config.yaml
n_kv_head: 2
vocab_size: 1265
norm: "rmsnorm"
tie_embeddings: false
parallel_block: false
init_std_qkv: 0.0183
init_std_o: 0.00374
schedule: "cos"
batch_tokens: 16384
train_tokens: 187700000
MLP neurons of a small language model. Each row is named by its layer, matrix (gate and up: input weights; down: output weights) and neuron, and shows model dimensions 160-255. Each number is 128 + 32 x the weight over its row's rms, rounded and kept within 0 to 255. Numbers have three digits each. A neuron's up and down rows have the sign that makes its largest values positive.
After each neuron's rows, "fires before" lists the tokens most often just after its 100 highest values on Wikipedia text that the model never trained on; "raises" lists the tokens whose logits its output raises most directly, leaving later layers aside.

L6.gate447:114194092097147095147169122149150164093134105173100190102131149197084134114167053114135160104082189159110132107077102108112164132179093123125114117166154152129130179163149107123159081092128059130122083188102105146106126080145160147124162149084126111104140110103093126085131125141130205152
L6.up447:166201084081076131147137181084074138117095117125129179201143106142082125119140150146123141102163060163089181114116207121108124090129115144165109103079102159120106132131128150170126123129095141083146115109119092088090146088089156164130181116141132093150121127075065110101158119124140098127
L6.down447:152147103128121096138137110158138137129125094151097133120105099128129047089122116144092133082077151170166117103132158134168066094176159120122111104116112143159124119086070110061164181164129094143144138150141146085095195139128157130121137128131155131051085138085100112089049126169181169105
fires before: "==", "===", "The", "|", "S"
raises: "==", "===", "The", "-", "F"

L8.gate605:078131180172165148111098108165016132156181144104142177092125102195111089135121159157157145125103180157121122122173112107154135173139101078153124062149180147135149155148171116131136133195135130102127113163138114133090104111111071202117112213096112096115180134153130107077133155133078160133
L8.up605:123137195158119199123112145131063125178205158099202162083128101165133163108079191136099099076116119166127109067161112135135135137135118081120156158186109132162096165122150168127188150189116108163086174113146125131097080113173140158112103146099113098118137159096140120133147149120082228176
L8.down605:142142109128165107150087119165144100106115194105125123089098143130143093130172152144160136100126234175129120133125147112186137130139120120130128085167145144104113150136145122115108167106125086123115160156144078150103194102158098143157113178100154095107107115178138146174115129133125137118
fires before: "0", "3", "4", "7", "8"
raises: "1", "2", "3", "0", "4"

L8.gate515:198110130137151035096106175101115098068102131043096152178032142145134115149151069103128175111104173136117131174113114116130130123164144111180107042168177218160120146190154136116104109144152118072169100145131122095147143195122101100206062160124150116115163179084131110084124141117130156057
L8.up515:126134102103071094078128168082184087136084127046092107109059161089168143111108080121089112084095125112099052174104112142190122139154123101149111143126158209166160121133113121159111107160164210111098169079166122115181115146158156091151133095108161149114141184123145115133113149081078121073
L8.down515:120136153136123093162096168184063112067112191171094127162154080157114115147150130146090148097163176153130122169151108163104134124100119136110151096154158143108122186125210126166159094113110062118114145138103087133122165132143138137150097164118164084079117127093103109134097128139109153102
fires before: "9", "4", "0", "5", "8", "6"
raises: "5", "3", "4", "6", "2"

L8.gate447:169130100105152110114076137167137125036144170144107155128089086137104113146113113144136216179144124131140162100131135119120118109143156135113132099161130127156137117149213137131162121176123085132152037138136101089111130149115154143136090133081123101071216160119079073070101067142151187079
L8.up447:107184105086107107103120116182144102126148137221173143110191163120155107138128051137137169089163116133120099105130195085128143097135096076107127195106148097128179112068140109161160148078087121104123166142122131112104121051155153105125144078156169165114098190071119156174142094139164100117
L8.down447:150084142150139119151083128186178167040159088123150145185110110139053103138122069115124159170067189153149166156072159068152076094190108096147166119172081149123114172113105184117132086137112117108164176112126167072134107141103123150103116186125141134119128093113143083146153069115108215157
fires before: "==", "The", "===", "In", "A", "S"
raises: "==", "===", "The", "In", "°"

L4.gate654:119131118162085104135099082066146071075145171125091200174119082153145133091156144176137218153049149110144130100127133128148080096089085134177116121163170120112094167114126074154095156164125075142087147117124152112074135155118102130143057115154110130134147124115131123109166133138100173164
L4.up654:104150109109080072114114115092138091105113129134143186155111103128142101120184113136118218174097153089117114089106176069128050081133064099159083109139188100089103148120126067132119158111099088112125119121145140103081110154119066110070101097157164184156149130052136134107167083134126126101
L4.down654:136181110130119154125186131171122136112113093138189142196075085130071168108156105107068139160127118096146072031131120071165121106133143121145140092165125100075104120128167178147083075075102065101063115127136066097156163126171165075134175098050146152147109104166141154201108125095137087124
fires before: " ", " the", "-", "l", " a"
raises: "ly", "ce", "ces", "is", "ion"

L2.gate21:160127137171148085191091105148160131094193109106143124075117103195116114171101094144125101104107100146180090207064139126161129157075086115131161090119125109162175171122127068203189095184144165127135145073095110189151136186115096088178112144122117105096133126147145100104162145064096155097
L2.up21:141121163128151145158140113106170094075106138158140161159143163127058133128130120165151127060106081091093164131151148142098144139135132182114125065071136089126136120120123146115156161100085177129105125112152093136190135165112096141165027149178105111118116096111174109154166150106105121079
L2.down21:056136097107099060150075116089120106101147174123121091089157154172144126093067140106135081115107165191136131108124072187141080141073146113127049142120051228119107032129106149162184068112106151064133136155134150103178182140184127188145138163085154129090143137119151136161106100175095187104
fires before: "0", "at", "or", "1", "5"
raises: "or", "ors", "at", "ary", "ory"

L5.gate402:129087120198154169141111143123126062120098140141113122099107215212112113192128138110151117162176121142122127116107114086154132149120131129176123131112137145127085094136113115141089123146147084105105146142123128171138115155076079153126115113104116085152117145078151081116127116094130131133
L5.up402:151137148159117121124135147160095139108096096161081088144110179192070126179134091147126135142178123165114099135115102152170142140144167125177121156088111158119094062098106177144131103089089062113125161170143173168126157174089109130134114135101122122151112114061140097134116085088111131156
L5.down402:168147110255113154128121170130102096141092105154149095108075143111087117147141120127153085124131178142188133181087138092114085141168091179141087104106142156103116081107137129125130133150191108115104144169112156179183182086138127087133131142062187103214134111138112085118151124121076073157
fires before: "ce", "ch", "k", "c", "x", "0"
raises: "k", "ke", "orld", "h", "ce"

L8.gate266:133114119102132056146101097118127064049091179141086129119113168170148090150140111141162138107143165159195176140109154144108107142122131083091122058145114094125060155137154147127069099158113173066107083086099095092095153150173103142124072104072074145150140156049067069118061096104105162142
L8.up266:163143110140106107137138111088128151101063141164099092105132100168107112086139107176117144071150117167187117145107144156135128173114087099147161132174101115065067150145157141173120096136166159140108148088124163132082128093161181118119081074128086125187099121073124084142071096152088162155
L8.down266:146169115181133107141161134118127104116116175154150120121085165171125166152145128140167139081149140147094160142154141083104160135094146105156150103145088106121038119093156113138130151143099100096155130184140089173126139133127202125161145148122107101155126130068160077196114074089051152135
fires before: "b", "cc", "pp", "z", "pen", "ld"
raises: "cc", "pen", "pp", "ld", "b"

L5.gate611:156086111107223094191054096110158068134083148130115109156136162157107129135158109154142145141165107075158191173045109128095081148192047156122143124131094120095063156173163122167022088178089151082109066114041113156066135098168148143168120161119102143061156109126129134131127137157136121104
L5.up611:189114123123169098161097138130135079151079124140105113175178116125100156101116118118094178116152156089183210169064122143087131178156096128081158114122088125124112140132153132205059141183113159128119096159063162178072203070147147143132102146133125153069118099119123153187114116193141135125
L5.down611:158174141153147115164153115104110121115126184158136126137124158130083154081098166151164115074113162150117160150097125121097155145116129125184156119163075131143074096103112142096119155153106096112144108162124069153121133121156225112140147163076120129150125114068154115165121095117088112177
fires before: "b", "cc", "pp", "pen", "z", "ld"
raises: "pp", "ld", "v", "b", "cc"